Weights of a small GPT-style language model, trained from scratch on English Wikipedia: 8 layers, untied embeddings.
MLP neurons of a small language model. Each row is named by its layer, matrix (gate and up: input weights; down: output weights) and neuron, and shows model dimensions 352-607. Each number is 128 + 24 x the weight over its row's rms, rounded and kept within 0 to 255. Numbers have three digits each. A neuron's up and down rows have the sign that makes its largest values positive.
After each neuron's rows, "raises" lists the tokens whose logits its output raises most directly, leaving later layers aside.

L5.gate132:098100072126137154133107104109122100106104143114125113087127131106112145089141147160143135077117070077165135098141082148113106096126120172140124123123162137148162176128131158163120067157126115169145117173135115108105153111145137125127152131100139116117136110133113099111099161115120133112115162098116127124163137132092122111115118153154130164122180133136168114104133121148152137092118116178131120107140145143129131123140140126104115129102151114149129133120102165141113146097157148166103133063097156140116117127167139162106088114101159159139178099145110138158114089122096160101082117144090140152138092102111117124159132141126159124130123134150145140129143120162104093156146164147068104118116081181123115106165141145107143059161103082135145173081110147159145140107135095
L5.up132:122132124148143123139147115135111101101090158142073146098140122127126087133120138107138134105160112135192129107160073172125120096146129132107092139158177128124135156120157148148118065155116115157152198113097124113117159106125189155130132156122154113123093085123172112097069119124115132173137122060099142113160125137126104119083156131144139128142130123146158153118143130115146096100115139140115175112147098122105155142165172145141165147148132120150115137122091115130145136128129147100151160100147163117117136108147123162125132116090135091089179083116137140124115134048060134101117141116122124151143130122130100127144137132116173125116101120185145149127119152144125132148137148119131140118099107157107119138134126160154182086160093076141104147107110121109111115121118104
L5.down132:129159129107120132167133157098137137107112101132133106139122147169139126094101130138164136112109091132129125114125108169096077121088097142157153136141107153099134156160153117083131137135137094143132136136166148112113173139119111132185156140098121129143132086147124082178136151151108117179166140107085137110119112168101164115145095129131113141129129135158108113137091128128132117090134106165104133136152130176097159131169138181129153117123111150100138105103132151165135136121119107170117089156091147118109129111131100112147080116174133121124167116125138154116118130166089105069135093145083134127123129091145105147106149156150130144096103122138125106134135116176121149145166120133124117129136100130112108114146130147100148117136140153125081160112129140175092140137146124
raises: "===Television===", " series", " comedy", " series,", " Gone"

L5.gate6:127108113113107137085127104136100144145161125136098174121145137123114127192186099136146139094127133108098126155129134152134116115139106121133130150114180144138117100121124149157185128156116124141111116165133129163087078110123113149180122170155156156146122133144094142118127151120094140135132131139098107120122123156107153121148163081115147154106140095103140134127136144131087169136150124140142067120124141152119136108104113123107099105111145145123075153111139126155133132102072127125112164132137091128122187120089131134127105118097099127145159071168115107132114139101072136135102122122102096126136108130137111139037106114138141085111084204095177121127129162073092080142158121093125180091144150102113123129135127095147165138083077124115145143117104101112148145117153120
L5.up6:152118152094104112095136130128113128148155174130146167086149155160161091152115126172154150129134140127133139100135101111093102161095113089073113176132149164110107094130145103116156131137106130118104121167129126162104130106112091149152135146140172179111141192114115112125149134149128144110070143142072120118092126147126139126105158115156139091113164164108119122123133122090120168111124082122124119077131166117134121107135172120141113151101093110164089120157143125104105124121092178127128146143150106080155163099131178126150174114116132140126123076138137123133106138117122136103118120117108136096105125129150109167100142131103119096109125163118176113120122145141102121118126093109134174089150177165146111142139102108145133100146146133041157135126110122102119142145135076
L5.down6:119111130128125167145130125124140133178141115063159125164117136077113130111152112080110130115196103148150143155137144135117157133093141125156122120118121096141138122151151119155109138153157148171145165124095180125123144128159137127135075168129127156161080121161147138072113090163149135071137105136122115179147130117152086122134145142106097086108102129146097136134127139128173147160144155120154138159151137132198167124119104104106129120144126184127087129077155171150161146091083117123131103142125127139089163140109107151106095125124151144132161115107172141095145148103113150116141153126165120160084146113128122119122088096128141122133101123090145137103148108137151198150155168102100133093072085128116115074157136124123140114154095119153125118146148079119138122097127128
raises: " it,", " it.", " it", " them.", " the"

L5.gate1027:133093112101131132109109113135099160150157131104130107100096133116145115109120131160086124125117169172106145125149118168086135159113121152094144082158131141087105102133110124135163095171132104136138129129140104136106129119136112159118096121105151181109090160109128085132124177129120126110126156149087141115131136108106133166120124098151130132143148131122129144127129138108106169123138130099142084116072148114111119080104165138122095115097084132107107190151081131121131087111136143153113140127148140114119149132116083129101132161119112152156114106087112101093159147111142109097127127152126152106087117153095051136133131127109114155139064132104125141096190120136144112103182144141092130039141147124146140133111120125155095130150114169104125131133102105087125097110120084
L5.up1027:123094091098154131146140126121148127128134120099108103050136121125084192124173087135131094120150128120141139111145142149140154185131125161129144106120122122142151098120141104156158145185108107148127202124165122124150087083161135124122151157133162167129084176080105105139115146147098151123138115169162132088189102139123126146110121125106159130162120119125105130136119134125123190127104124101107148172148116160170114127158128148137122094131123149146094133165164128147130116088125156108107151127127128089085121119110162113095168158176120111155123119141160102095154155104118115117128114167172127112120123116149090141123121152128126114128127145149126146130118098128129127138185138126082113093120157102122129136086076124139117096131108130146102165072120075133154104096145129
L5.down1027:129137143130139128124116095122118182141089127146129093144108123113167107142172101150144085142201135154123169171091167133100137129155143148172134139118150144117153116154098125191185123152119128113157140148096116143142176092124116159063122127126142140124107108123086103145133149171176138130113118149160125178165093091127114123154140164134117120098120189153139110128162109122143132147143149124083112156178140152122147114121139081103169146117138104150134153141098092149139143132174140123085157141147094126169145108122083113130133160160100133108140120141134121120163169132140122105121128159139129166102161166107132138105128101115123122127138124085134147138145096094084212154142155143138131116116158165130142124120151128105103114128122148158070140120123114106094131161124155
raises: " it", " these", " this", " this,", " his"

L5.gate804:109076153105125143127104121120115181178128144146148098106083170112154134128164141145080124169143154125121157127143125115107111117110137103087120120142140153100134106128102125121107131135129177093154118148112119167095140162135102112130142138099123110089094168133147116112130169086150110127160098101100099204140119093129092147096141103110141121151149101118160155143119166122117122120104104151118130185125146146156157113171154128074114156134141123132144130106143141090162121101180123107111143137163124090117130143127151123116128118146098137113124092160121078116132133139129113109121109095141162146098107142106144108126128153106133125103123098139129071098142106129129122097170123122149108119121136128139095147118156141131100136114128159097125166142110119136099162126130075
L5.up804:145149214138113103107135159149087135124109123106132178144128131130203102173116107164130157133122106093141156127141128152133121123128134106173134165092131104140128120150173112124108137116169177150154146077130092169136110101206118112124106149159100125171154184106131117121149122117110161168139138125119172105116109110137096126144137135172157097112109091109137105153138131134125132132118121110170145118092168135151145099132145122126120149156150139137099117128175133114171128092150078109109124138103137086087176108123134115111113177110144085154126098124110143161107152155108125158094150122080149174093196145155101135176140134123140108129141098101151108123176145117138168110161145102114131171115130103131103144135157099075154144160153126142141118160138122136138145107110126
L5.down804:152129120116158126171087112104115127101135159152099127110175097124088124116119076109097137094135118121079129118130121118091093148124153145112120137130132160131146091125157138145127119120127132130103106111130167115131111101107111144118146150125142154094113124137113119110160129114101102218140058117141114119125140126094092073115133158109119117170145063125115120132151121092131171123094167142109099136148110119132134156173070101134122090116149142158085141157124141191100120123115180114120144124124128202175108144122157124139120107176111155130140143122119103113187112143123101116142137095143129122129119108134112117101106112125137116184145206113119139124119108164132094115157133102111109097132129149148110122121154103143133110103103119143129129139131159144176164131148137
raises: "es.", "es,", "e.", "al.", " it,"

L5.gate1107:138128115110115051096130095140139131146137116092155147115083139113174136102084141116137123141120165134118119119121112141145113144118132133108120199132165105118108135108127122137145126106137127127120107172135125172131087164107145101098127124137166100191109135113104116154143139160144134131128153169125143125142151171125133097111094137132131166109084172112164120083141140125133128140140147087142117108095127167127113130135124117139128106130118101152106105158120107153110132125143137086162091134113128144145125113156171145092131154161086148131121137087119146152165145137178172095116100114146139129106115111108103123139124142121108149095089121102124096106118161100113146129154164105085100110161163144101166143139149097119093154126091122068137144151109142152117097135170139
L5.up1107:082140155119107093122121115108117151133138068117143142140127119077130127100110114139110123107129122158140139116145119166130149153126116111120158117156137076147132133092178171136167133147104138112148120175128138140119143117109111119138084117117138132138113118117116096133128140107149085115141135126121157134104160114103102126153109144127176115141164135113152156098159093110129139171130111146101147114146149088072155160136146146188100123101135093172124121129130130109118116100088112127145111138085141156133154125143137112123091167145080171144134186112130117099157090131147129118079156127162139092105094150125091124122167105110110182131125124123101106117133132115150156110144170124110139114178137119150108101110150104108166160124093104113168178106085098139138103135134115
L5.down1107:129129107155150150169113108131119147130164112142118126113173106111072152119076127136139136138147182152137135112121123087134126110151066115106089159095129110107115167123123102095105112097131159136123120149130078126120155137134134106100132176129149127106117156109152112097156112159173164178107101128148108159086163105164134164126093149096142106120073176122114150118126124128154118117073134138121150120155136103088137132131109150131155130157139128141134112149145132117143121131093102101157147142130109121103127121136122095118105114112155159148120147123108128153116108147171104152106121102130138068162109102100132138156120104093088131094166107146136134141112132174115158111115118143110182197158095132107122130118109138151105153128161157183130122123149150100091147134176140
raises: " time", " time,", " time.", " time:", " day"

L5.gate1229:152111134140130163164131117136108115123148118121127159129118127121110142129125113142116136130149117129091134139133099122100128108094058104088121150134167126125125123141138148120154123154135135129141128157130143115100122099086095138162110137143174152105115182107117150122128126138115165130112162155045120142111111121102161141142104050086103149130104171072145146130112134108123169135107110162091102131123145132161137141145143118115105087136117112131074134128150126088100141116111125109153165125122099126133188149102145107149135125136098186102126106132100137081132155111082142123141127095131100117146152115145105189111132144123079100132049155147138139147152172098113122131160184126122147110110128100144160134150101110185113171132101161093143128108109142122136162139121136
L5.up1229:162153128131136125133092138116160144122118114182125112103169101125111168112172108162124136096146089104081130154157142080123149110134120144144119100158153151140116091151095119109154130144112118172110122155118129103135158135122133179104144138174154136099112123161110119141121173108058134138096111124104127100116105131126134139120120123100095140131147156141109087113116139134078117146125106120066108104130111166130094097137129147127132129142135118129121162152145106108181211118139143112128117107136099161185096169122117105172152140175097140151114082125121137192137115112130129162149095094115118136148155108167172149122153169115096158158126156134122134124087137122168109185122140147156116152119118131099134129137141109160136115128144111134118125129141160109093104118114103
L5.down1229:157135131167130159135202146128073113148135115069121138116100109134109107130131112108101120150157133174139118173122137134098143110095124123144144123148127124097131165120182151142142134170164119135131167141136154114149035141096118114132070184123130176153129130129159153105110115107155132106138136129105104156118088121125119137126160144103118067088088115108156151155113135110144145121113123152140143150152158143186141149122120079111123104095144138107102136118163178140170074119127120127127140136111119078103147110132120135104124110114145170125160100153143145106135147149115153133112145137135132097139155119108074165146084088120085129146094115105163094112163145119133151128175183093115143130092123132116139123128137105119086115176092105160143118115131112135154142132181173
raises: " them.", " it.", " what", " him.", " his"

L5.gate1185:131130159138140152091116147144126124157162166118164106092121151140157144143151127136131080105134123110117154142155116108139114130150090081101156110106139104109179095135152142159096157144133141159151110160134154163158128094168145100117149153107165127121148132159118143124153137111155126124147115124127147138127139122129127129120126133115112111087131085116176155119115122125117126149158110127129143157131128146145103094192112136164133129154142120053112131084143106183124132126122109117104155133120122123098162160137107125134153144125105178118134120142114120121106129122165160157132131095108134116151076108099158151104109109128106120144165175099139106198123104087139142141093132149142127101089119111143097130115160139145157132145137179125097146146118152081149102121128130
L5.up1185:115080150109107112094151148121123133150110159131107118134121168138126087142140124122124068134122155154109085116150141142121136120139139120152187100169157113100181125148142143121122132156102152164139125129135127173155114141102159142089101128159182136070123159113113105117100088108137139140105102137124162114156141149158102166129130121095122119090152119136129136171146092143079136134155083165110124180106141125126131132174153130139116138135137159079131141106163085128117137128143129146056127124115102142144112088117133193142149096167131166145120117125087149125111133117082110129115161133152139130093108141104131158103150114132163183142153098132165136159128150071128134138069133131178143103110124152125144177126126144136129122131144139105124132160098079143121127112126126
L5.down1185:147114111105103106105121119127063119150129129124117148108136134113146143095097149108077068125145106107129106133144138084106106183119158111125160129138110150088135076134134152126143144116147115109109161143150122179141116134120093126131138160116141108149191149162124154140123179115142134119162152111123132139146120093130153107126115088114154094122115084133144136096109139139142132116104129114128149127119128117145130129126169138124124150105140128138145130143133169152126110152114121136109126168140114128121138111143130149154130115138107095157157148106137150145102104118126149120089128125138147114116121131142116102144128116141116083161110160128110119108132167130130174142151138125142095123175124107114151100135135064109117095128106141097126164129132120107152081145139086
raises: "ers", "es,", "es.", "ations,", "ers'"

L5.gate332:119121178113133151134100084103160153154103133097120113132114101130119154127141129124161138134117152151183163130153206114131109134131150118093105132139125091125153146102115132121182131143127136142174126110114143098118122179120121131100166114116132089087139137165121121134105150156135100134117190169148116118095140133116150168132121085145125155087099167127137136140091138131156144129115124143079124112138115114136155095128162162120117141112141140157136137107126100108101141114092144125119093178128160123119162097158139100121140107105131162130124116092107129116169113084114121117141117115095141145152099127133153143170109152146141177101122112157095145099101096149148098126097165138125144085092156108163135145125131133096139160174101146131101115093128095135145096146099159
L5.up332:108121094106142122141127109096152147115121101126103154119133102110127131147154140167138103095131135141152162145128132112136133128127118124087142128135083156107149122095147138132171132126151159144150115097112111097098153127115136131122136148134123141118154117083088123086150118168125167111079137103120128128148121128132150154091150105141141137091131081127129121113137113170143109110142145128116133088126098164112167096152148137146150102117113125159130126134079092120137133119114141119116080142130150115124158122139145076154139089130165159093167144116123169125189091144111164136147150138107137119150129125146133147137132163146104156070107163165138145141137085129129115102084162188062157106130138137116141127143154151138150185148111140098090156131135095090115138148122143
L5.down332:122130143120148115117137099123107138084136145127108090128117151113120105091199188140123131119148172138161102135125150127131171135135148128111105112096116094156113146110126120165113128192102121136160130179153107136108096142138106156142145119136143092098112102120131114080127124108139133054119164105142094098137139132103135121123155161164131122116090095136148134163096124151118141125145155156187139111144111126133096141148103124105117112086119130045182126090122113143123112131132126105151110137126117155153146139113150148156170150114098126122130146075147100135149192123117111113105105118139122155124097118153163135153155125146131151171144142123096117116134113125096124164105125119180135088115134104123116158107117128136115119098132129076117124160119133138145128138125088
raises: "ot", "on's", "on", "on,", "onn"

L5.gate711:136120163156174124147150150090103113186107118091115121146113136126126130132112124169084123093093110133167099130125109144133113138113156114134159140181125090082165105117124179125106172124164162099109146108141147159129153123149116111088126127140104149104131133127115141103126132115134185180121178103158103133103139142125097134128099130126107135096155108130131141126152099103182134135122129113143134158167154133144118132129119168113160135114082150133130091119126099134117136115121135133124114115119161108117162120109101118152108146120141136107135137147191139099111102106097078158139144128060149131128123138079115167123105169113115111146113116089136147122132129107070153143109150135131154123138157145134070112092167132122129159143137112130161166122104126072121126119142145
L5.up711:116137137123111094122131143083141116150131085138121133137100148130130090157106118188128138069124142177142122151120129142121088170136127125156077093118111160099110113113161103128110151135145154162167143148152106099086103121125111103131111145122122153083132102115126136137150176121099148158120145116161114115159150168096127128136126126165122129068159080163121117140162130119149138129154161115164148108137160148102138131112148119164153140115124105122160088106128147150091157092129132155114122114148117164102180124078155090132141117138098141105148140090164116133126139134134092103124159106084140126128152135100074132082103150132136136091124166126100115103088161158153121117149114111103106140124126144168076107117124170197119136132121133090116132114146158116125137116107116
L5.down711:146076091159156106132102141149136133114117185136122106153167131122126157101161131157147113116115167155174114142138127142130132161154143109134159145147111099167105107153137177121140126159134113149125123144098165098128114144115169135136111135121111150125145138079107100109167151121139142157121183126094121139121113121150170114127152136148153094129145176131170135177133114130148144113153086168137161105104118134116179105116125126134087096127101141165138171128184147077152137142158124097192134163114153105116140154150135113136109117132115130118100148149082123107088120097122139140123140141118111127173131127109125112101130126112171143169151125111130178136133137149142176115123126085136099120145131104156148159155142134095143142133164142137124126125091137120121136122162118
raises: "on's", "on,", "ons", "on.", "on;"

L5.gate533:118089166098107166167087124116156136135127098084177098177122093126109093102143142101141187155164121127131131143127108119145131120106133133123138120166162129138111140123114128108099158103113113137122149116077116141172101129107145109137111134132160093083096099127156139122130121116138157121137126092144162096134099130135089145125127146147103161104160155147125106142081144139112078149117133137150153185215113112125102100139153161140113101113121096155124140084136120149144141086116153151142153121114155165119145124080132135119124118096093105124146088123120137151143171136143124125149124130142137134121127117115140126157111080083115129120113161109131107113124122145106102087154138070141096096136147142142103103098135126127131099126174147110085137126117109114125120162060128
L5.up533:108120129094094151122121111103124133076147150177091126113160088131161090129129107127136138123139126093169106138146175095120128118128139131139131132121131083124112123157136150148143129116146159161061115126131104120100119144112109149121103132098144130160133127158119158139122137169118149122153122128105094138157164119131120099113125136129115154111169147091082119140093126113126132141117149137101140100117097091127071130145096137132118139139135090075086129090123139122131140134182159112119098131116094125109132147154150128112141091072105148088129105127115096148136092125069144131145110153155116160090131133175121127131138155119096146183164134131113134121070123151112099121124050091115097134123124121107108131123122135126122112160137157122134111104146120112159152149115127
L5.down533:129119134117132104133119148141104138150109094096155118194102130126099125113121148119150110125129138098127154135120151139126118174106163118119132124117150136122112112128139163162129130117122085128184135120119154139182193126139152105144162081165143141075093133175130109143112144168164134191130114138144136156150092120109129133155131135163123108111126154164096112106158148157142096144113143139146118179140149113150133122133167130138176123124136093170128155106126137135114136119131143143104159131099073114117158117090123113129107130164117113154143101125177096144106135129167114102138113154110128160107096189076124134123110142118148126067093134101132131101132108054107134157145169099158105071136190163103072122124160128127148108121134136175093123146125122150091156157112133
raises: " he", " they", " it", " she", " we"

L5.gate351:137154082113171157080126130122119132105108141134160147130126140101155114124091089098105106111143100104112096133144122095148113108139129104168122110127153141153104147098154156112142091127184157124117154129117131172124083126132118107160106119135121136124110138130103100126181109112148139043096155138124140097132162162147155143101144116110156116129134137090176133134131122097103142137129188156119119128183126159137124127098141121112140115121121145144121104141144144147112118133138114125129133178133112111175182129124134138115143119118110125128107128138136128114156143151114147167137117113135134144113092157157099138107115105106104147129102146074100142138175137113129144129178156118087124086118126113075103104084148116153095064163112094141131134151120132161157109159087146
L5.up351:133125100134087157123137099126106127164140154110125108099117116147160102123146129119152152098150114120144086148135129143121134124151071127124151136165105082121148129125073103141128157103119159140089142141117151130122109121107109120102100136082090054141144152152099122127179150157093188133154093135152141112096112114127129133148124120100135141121117102135154115126161159091111147129141133141127166149080103145105106160104124139141160141112185160100125132136121138183147133137168107133149074108096155129158103148112141098107126139119164152113117092156100091085118097165120152159157137116108145100141134156152104131128149126135124151105129169115125144125139136160066131100137099134104114131150121154138131102121150097099149138139120130120166165122096142179145100129119143
L5.down351:133164140109128131109106134081101144148109088122155104154081124105132152179137096143107109155169073134170154125123128147151134135134210131152137121109139112118064132115130111130141135184153123134105136145098143149119145137177105090119124133149142173104125111137158149112121113158117122144121143115118155155121129102140145135080116195148126166129165120118121149144150090143135133160179162128109135159137143131148122120085122134127120100122108131155137120117127137135094104120054125130087141128171165071139124123125120175111111128123094129131116136147188136170159149069158121167100120156142147129102101098135123105101096137141147117122130139128106133127092155139135124160094110111136105109109104098126137105126131179110133152138132099134116182142106093117136131144149117
raises: " his", " their", " them.", " these", " them"

L5.gate1057:102143141119149142098107125143122135150160103098176119153132145115149128129132147113156146184176136139161145161087139154113162127120118122126119132133119144145127146121110125137136132145129127120118123129072116166133104116120104109142078145128176125131088119104108119130159119101133168131155119105127139183105097138114108143095147139158110107125135145131126131123105118165134155109130135141148138126126120173060170117125138159131146156114131142146110183153126131106127108106159166125088151127158177158148123151106147082123125099140113134146169107119120123158154170144159103137110162114108144167125145101118128129124091089109111151131121158140096112073163170164119128143152133101142090137117129133139099066093157118131091165111122145126109175154136134138154108131120161
L5.up1057:125128137120116109154160096152112084100131156119140131166123120150139145153068139159111120089139134123138109133146115149095152126109111149081122107114144177138096129114109087114139149103104118095097128124122131148135104115144122150119122151073138120171133155118140125098145153151160133130099148132134155085125087126118108152098111112146116117113148098120140123151130128073150147111128139113132113157159147134135143109133128131143129124124107104149107136146129117083129124107089085140146176127140140144115123135116132154156092156098142166100138112106151099113142159139135134110028089131152168147165145181140166110151137126133106130186107155114173122125119150152145154140122130149112114084128129155149169095116099150165132121090165159104102137120167118159114119128121130
L5.down1057:104128126124168117137105108145135148147184146148142101074130148149169123088186086159142173130169113126114135176089068099140130101120126119120148143167121096154111136089152133108108105177145138128107145163127120178132102124085128134169141114112107132135138118125142155121083126123162161056139135098123108159120145131124106141128133138122157119167123144118144117127135101131136107149097119101130122088162104124112115130103121134100111163142122092134188128124122110130137078186189152126079111156151169119157137141128106129124140112104135118125122148145117145162155102157117096163149165145135148097174140125103117095119096141116094129172150165156111111181091131107111188106133114120145135159137089092131122088151113130110141132144148152086126159124130144107149065135138152
raises: " times,", " first,", " that,", " Belfast,", " this,"

L5.gate1152:106160156120130132117100130138135126145129142168110128110165118127085141115136160150129144094143098132146142123139106121138140113144124115136142098090150116162108120181126136124087143151119137099144174164130081130080171118118153133140121158091154095141129149103187128141107133125168069106156161124087168140146158128171152080145146146167134132081115129146131132152082151153145113131106143142127156163163138132157119146124167196185116151154145138105122140113136120137102167143174144141088118089113112099146125194151118163159110160160152125148117113143136152127092102125116131104108139093075142139131106139122134152119133128088136136099160108132132137119136160180111105150165135115096132144110155178135169132163138111173115093117162114127106109137181151119141153125168115
L5.up1152:131084172143120136078130120136116111129157140149125096131087135099181133093105118075129137162133161113123122127154132118135137138143148142147093087082152199107153111137102126123172132114118134121146152162150095137156141142104154105119145158120131149105167144090085119177135098126154119136126147127114162128102133133126117117118094128165151136130115118136145146136125121139094107171121173104095177112153105151117127145080125135075088081144152157112125117128098128107142139105133163058094139099160177159146147143145125132122095135135153063115129132141122125142152111146134146096110187126129103108156086141148156148135150088126112126136124156096137158087114150118142155150107139116126118136139122153148162109149155106129132093142115149135154161126128151136099148150156129
L5.down1152:109164132126153173143132124098154147160126123140101145117177105151124123089128143152130156099116072113137162101145103126142116125134100117129148131114093108126118154143127095120078146154109113106102132122116101112112140146094117130144124133102140093103130157159179137136129121130162110108108164156103136183142133127195149061143136147135149132166111172112126114138115109134149138106106083145139130163150144144132138125156174156150136138160122151125128127097147105149123127137113094120104126122092125131142139177134126147123120139125102146115084106119119161121152105146139125110110100119125158181118121093134130141109155140151116123126130144123113105112175131179095100137159146131093116131105122104111156114153123129152119128111173109096128116127174154150120173147160120
raises: " my", " me,", " I'm", " we", " you"

L5.gate247:130097167113083168165109171124111137135116119116147103166131104119098146168151131126129164129130125085139161129115138116134146134098119141083108107171120123136119162154128097101144123078127168123118102132095111088174142139134127112130128117091168089116073124164157134189154155145129179086087111093117153116116143127147142157094127144108128124110132122133131080148117152125065131142157140142131107122129146116123110131157134160117092149125088112157100152096089123159154144087132131113117134128130154122128085131170153146122098084114122151111164092116131121150139105128139138134138130107146121160129140119123185114145127142090103153129138165134129127114114110157088126107135106090108124104145116138146085124109093163117139092120174173113104129171176128119133118150126126
L5.up247:097124138073156160127100160117135144095133123112161128140158099125134082162110128155130138129145084108139117094131164070155092139110134100116129133107146130115087134104096149144118098115156110134141130104113113139136150124120101134131122115128146069134114118147126134132133086146088162095121091092145097117169159081111101147083103145160090115109149141085165114158114127115131131153113123105120151127128125109088084154129152170146135144108088103111105143127104134122126171115121141101139112134152122135099102151143105121146095119125122183112113168138159128178124094097146096139172109112131148158136108128180171076145119170101111169167152175110086094077113152129113135127147113095101114124125167126135110152112086153127139120136141131109097078134166115139147119118099121
L5.down247:120138186115137102132174123129089106121132117101100134130096147108098162118155120088110126107148134157098140146133141166107138147117129077141133141100161156142125112147130163124088153170128132098123121092139157144153154116113138108144147162163128171129120136099139169135115130125153108060114158108119103125135059125159102176162149151128124110128124119120138125117128096148156131139146120163150154121155153068166087148097138127142146124104145124169121114153132131122141138117155101126139160134105126116112141118106084117093136095119132111145154144117123116136134142129115154144134139122154116121125154082124134136126129148146100118111115100155167165119088115119093125149130154126143122091135143179131123123149124122161143181158139115154124119118138139142122127135131175
raises: " it", " been", " they", " you", " stood"

L5.gate469:115126178122144106152126158140071153140103122186128160138113150152155152122186152147154104158106146117085113073139138112103113111106110122149144127140108139111116147119128104156132150127142128163137098158111117125116117140116120128140114169084132161096124121111120110139122137126128157100113142185101172158108100119098145107165147091089096109119136085139098154126143120137146134120086127140135143117128146167130114110170088098136086138117122116129092136135102145138126158139113112129144142166140123139117139149097119129167155119103151136135139147120113148154174145137143128131101112104157125146145112140118093120124164106124121126142118146125136126155187116126152155126141151127171137079102115104091160183140134138138114144140108150119125111102143162139116129138111084
L5.up469:112135130115086109131152144137155181151167099115110134128101180107111128125152137153130139149098137097108132149102138153098127116090132125153120132159129154132154118141125139130140092123114176129105118125158110163148139100168172109121148093137123119113154110131148129129086165105130132164156152167165153139106128118210125135165154099160125160115137141143195099131145186146101115103136137133153136104125101124108118099124119127161124156121140121114154117162078115151134152138167081122095140120144149145122118114132120142182123092109128116141143126177156149164116117103148104134097165112130106164090130140121158108127113136130177116114097104121129098120134132102109181131150162102145157114129123152132094141122150144137146152121147134119126122122135137101133116215148113
L5.down469:162129161146142116161132134147096092150108143128124122124128110173172145129178102147137118154089100040133086119141110069183157154143114108111114126149100163106144142100157142129154149137142109120156134143135128103123128129124137124142104122162124152102142118151113176144132133126125149117109126135162132071144132068116165100120116123123103098108130126096146111137132125123101111140087180111161110129126111150125095076153135102150088137116122141103132124140117143135113125165140110170138123153119123114120047148167147219111150119144127138146126151066107107145168095159149093112104127113172111101161158154107133147126149163132137123106144128121127105128110136129163091114126158165150125113112131119119110167152109112147113102114099151144110141096091140151106092128112119
raises: "ment", "ing,", "ers'", "ers", "ers,"

L5.gate691:139133065090106132127101133088178086099127128143141122108167138150085144133123050140118124130090147137139094157102139107132126135143132105169132086168123130129092130162117148163119104130112139143086141124214139114126131153135110095134105151159116094123112162109086166149134143124149126132062083107163189087106116075138118149109151098143105117156102104137139128094125164093144125150111152126116114135108131117117122140132138136124090126103117151116123118169170143104131151151156115101173153113133118155134132122152106121131147138125133135133110165114131120144117110117121142153122135115130126156136155152135124171095170163097120134100075135133122145104139077124134149104153104117066107125124192156115124145101123139157118081177127089125166128133104148159067118104155149
L5.up691:130135120103109122126128171123111119132145136133104161136169054149120153103142102118164115121159082167176102148144121144131110126149165156115173129135145136126114125144157176141110115140145142127123183115124111159122165130112146126168139119181142119164120105120153168086114119121121153129108140143089114110123126121135103136108130154124108168127120147108150086123134172134156132124145114134174150081105121135140156154160119132122144137125087077152107177151114123136137165163109111153121150136124113145106138116127121158133124149163117138112112171139146134179126155085140116084116158147120102142098132085131090128160136135141148106122160108103118128107117161135137147153125116159100147162087131159120151121115091111152174110189116128146139078143137135119153096148139118
L5.down691:119100137096114148110096138113115130100112122161195120126140154121106126125122103168126097129121161098099137129113139113122119170111138115137099108141102173091112131146098109129148113129087125100068125108148161100142172146135143102112124127089109161114113124143056107162100137120120121174133132139140136112105134101139136155174116115148110122155103109121123130091095104152136119151138149116097107107156154121148126113148088133107111166152163135129147063127154114133156110129153122102122134145150062109104151088118108123117156081132150083144134104106171121121115119134159104157109106123113157130097118170139167150116115132125082168133120151107107105148125066111174224110142129101134127097127133124123117128128123111137114103091100111159147149145107156160095132089096145
raises: " Kevin", " David", " Robert", " Steve", " Mike"

L5.gate399:112158110144101180093142109142133106108150173104174110090117096110133144071155131116106109142115125163124113078123147146177105127171116142135154152176125141150116129112134127123085131127139152117083132122133124129137112098114131151097134125130100124126117138156155155096123100109127147166143152188117147139133150135113109098117120136101151142175142110105094093121162086076159141131115128084105167138114062119157133148125112167124100192166129142128119105154118107109123147109102136132129094087119167088147120141115122135126125133133124179144111187140149131107156158127128115117137124126097105126159140139140136117161114122094117118151144097121104086086107155160107126146053150144113150098146144094141067125153147104145083135148165113166126115153131111154117117082085155
L5.up399:173121132141127129151094121141111146084098127123130115126147105141126162120090074123120112136148131128088128098110155161146104121109100124151134139102126117137143144062114178123092139132135121118089156149142120097129179132129123188093135129133101138168161148127159094151156135111171122174081128124112133125133155109127159121128131156159129152120090106126087117077113121114106114122116112174111116120108140123109157155106083129120122152152164134097090091165182115175136130102147167126151159118148108125155161119106131159123157096178148143141128111085129110154091128116115107132121150148140111157171137151091149132137120144107133138130123117158109158169104149157084132149090119143120137135126119145173125084109130153119102103169136158169123137102125115146163101116135110
L5.down399:112139121092116122154121178175141075151130108112092136189099110157109149141123133130134137170135161130166133121148140141104156174149178136128109122139109138070151117136103115134138157110147062139150118095108096130151155130154124079142114139135137121144132122119073141130156161168110164155124155123127137168144108155104102118123089129139081142142152149152121091136141124171135132123127169139145176148141143134084110145153119121151153138143123126178137163142133158146129191104102140158131151129110117123128099131096099133120131111153086122101124173123134101155110113121148154084128111100124136114104133089158158118124095139072129117152098087106110125101128130122129196117159133095152115126116163131135130133160095160156144133123122117102128129133113132116117172151139150
raises: " she", " there", " he", " they", " it"